Weights of a small GPT-style language model, trained from scratch on English Wikipedia: width 160, a variant of Adam for these matrices.
MLP neurons of a small language model. Each row is named by its layer, matrix (up: input weights) and neuron, and shows model dimensions 0-159. Each number is 500 + 40 x the weight over its row's rms, rounded and kept within 0 to 999. Numbers have three digits each.
After each neuron's rows, "fires after" lists the tokens most often just before its 100 highest values on Wikipedia text that the model never trained on.

L4.up139:483638523513462474455512528512525564487552527514450515474515505481495503539562476564437552448451444489449523495481436453522513556542486638528523520519496525479496590514486505501486460529516506442474516536487529436485485439457497499514507482468443417444496434525507428530478522511520525525546511477490609430561565470531497547482512533433516526433487504508494518511562548491592535487553534478517493475496512481503483510495533504472480507403506455514592461443507548491493479544492477
fires after: " the", "-", " of", " at", " on", " by"

L4.up58:545476443531515521501412502534462497485486561544554514485522505527537494552421463495481385486566512531466471456537495472526472483382555484431489591444473506499528515483570569463508481535551527531437478539534527507485497467470513524435481487520493467461456465451479467526535463479496449498512522532454465501466541501492544552506473520479480508558573442484535507475497509418510569466443486486498533505499531499454420509568503485411523546479467488578542487460503513546448496428606511
fires after: " |", "|---|---|---|---|---|", "|---|---|---|---|"

L4.up585:504491496493533497508464483493509594474516522496505553527467484420507497543453512484532498479491522434391452451613514437595527466482572582630440451538565484531451514444506513550502490519572563476523565466530514505569530482524535516429486461495459530447448452466520472509519522507508475512537459539493524498471485525521525522477491520489472522557482449474520495558468505563522528487528468508520431503399592503506490481503549496443505507462492561487533523435503522536534471529450525
fires after: " |", "|", ".", " (", " ", " m"

L4.up539:504594487519481504535451510496492530507540522506414490523505470423516498515477465516408486495507515551461465468462491477524564478523493580612523541515454495503560506510485471473493440414495528449461492506548518448522511461407479432465504539492435428453490504523515487521528482577509529500493523485424591504538489464505502530482492555563504494420485448465535520506544508483522605511533468440494534489493452499472496542583547506430539513487457496509573465444493576515518546559466565
fires after: " under", " the", " |", "-", " an", " with"

L4.up124:509522552496574442520596450509562550481530571515515465526504494497491517534431549516528468518436456522424457492565489456546542612482490501526515561480494448541570501470539456512434482532516564538447495502491530522501516524480540495496527516498556461425502477544490483506398485472555515480484538534478540505531565498513497492496470494549488507555474466537468426506477500444469548460444530470507364488447496464502398576533504470520469554469466532516529463470490473460483526507520574
fires after: "|", " |", " Time", "\n"

L4.up628:508571472530582476483503507455530554456490500533541507483470525528547543513474452512432533574523514457444516464516492523442453467467518500503510532519512485541442522493608514495463437511534516460541474547492510486529531457520591495462534491484552514501483484469482428479534496504438448487447582556450509456510478543505521492547551497393451489502585473459530477576490477488496441507449460470518508504467460440482434589510508458423443581461465476521542480413533485504503570445494546
fires after: " |", " on", " of"

L4.up151:501576477489557445497507510507466599484535527504491554553489485476464468532546535449473428466417525508568437488564528451509543578418553515472524580541540467451495508486518440553509498543526528430444509457531515451494510525463559445505496421521457542551425444559445513507482433501461512509495483504534547468515510469464452534497473536553500484523541474572490481483532529494586486515445542490487533499496486515467531496519552489465489454426480384442558501468485502489447541534522509
fires after: " the", " of", " and", " during", " in", " New"

L4.up26:527490525519540489531551497514508469483488524525495469509460526530456583545568466499512478547463490555463512435489477496406478553518535473458541601543521448514478480459556466509470421495476508496486482474508538530528525431468506525482474456478574467473413443513497441474521441468503515500491533456477522495530527550412503511520533512487474477496467468430440476486437569473455532438513461426489419472462439498443417586546549474442526566474471470492565459434510526543480531465572507
fires after: " |", "|"

L4.up558:517592545538460470504516479575511515499499525486511495538457517469447535485478507490463503495433544506444461520515524492445511523569497526504464540479557483399474531397496410455467469443539498439410554519440572439496473504492537521440425428517471443520466489465446528489491474444526503559523521464488590492528506512482489532549490542522531443455555524539513491445494547527530512526527436516501490524495494527491465497543560478546549540469455510540448481388472424463520539523502439
fires after: " the", " in", " U", " of"

L2.up416:549568572540517499502443505537549447469515495498463505493453528438528549508459433458455441461579498502462479439514426499497379521459540556520551526453482444436468489512549585483532469396538511500462436508552501502559467478472493517425490508461505521521429462486475527499493435527508492559506548482471561505519501511476491547485437569476531468531465473489490477501474513413493526462450473497516550471494509443507468564493584464467517572481480536512536477422516547516466493551555535
fires after: " |"

L2.up465:549536473505451488537445550536483512483513497466501529526432479474435472506504536492507512482454536520400488448527455533506525497498541543579526544462567516537558516430498503511512464383503470533461584515565493481498485496483510490463482459532539468456473460491446540590490526578491450504526554511489563452506503520469460562560503523510511442528523491548530597455471568518492568474520479479579536514516472480467492532504625455520484491442541456492533531403525499563489495555463496
fires after: "\n", " |", "-", " ", " \""

L4.up615:514530424493572506524490481474507530472496558465528507534536473539521469523467493514488473562524475505440446490521451495484387463397538521431494446481526521525600506480541548523502444502526508461495502436568616429481468532498514483544466465499527495488492509511507521445553462528504462501469523522502519526522463491453514508537467493423514466559523541513467628545476501428525469509395483495530551480468484449490498518518581509485503610520445485511489477505521589562470491482538523
fires after: ".", "|---|---|---|---|---|", " was", "|---|---|---|---|---|---|---|", "|---|---|---|---|---|---|", "|---|---|---|---|"

L4.up442:524459498481521516533530453537483512433496537509483472556555465466434481490462559477501509504446529533475485463597581451454532483511572538553415541515573514537549492495490443514459464547520481518541560479485482458486545493496581463501462482513513412448581501535531426548484536473504468509537484510495394495491505479512461536483495417432474555488480550528505497499507561529501553495498523479520376478416530522525413503479506486532472503454466486590549530474536448464478478498461484
fires after: "|", " 10", ".", " Win", " 7", " 24"

L4.up279:503508477511521472490529478446501499507549551603437493560426493526474508489504443424454515542496521524492435472491507464556470540526441512536495589462556425466506459518534514506381499469472513443506436445524530500466521523469481514497542541449479440461500552463486484477432494460476592466445526499513528494593552498495473530506467502460492530511425467457486509544519521424489570473447490427490486479502454550518473539561524450490494517460451411557559422462499474540506501536457502
fires after: " |", "|", " the"

L4.up428:530517432478487412455503537537520528472500481472515471538482527505486425559522551423476405501450476526585543510540530488524500533391498525444555488518563540454546586534563501512524488518504456555523449592513485523530484558483525441524508437519467463468479538553444523462494518506448443521526480529507532529516470480534467585570448498489427437476542488530518491451457561518555493491455480517512479495517591523435487500498498469481512483477487425472587480448507536498497576508514490
fires after: " in", ",", "In", " New"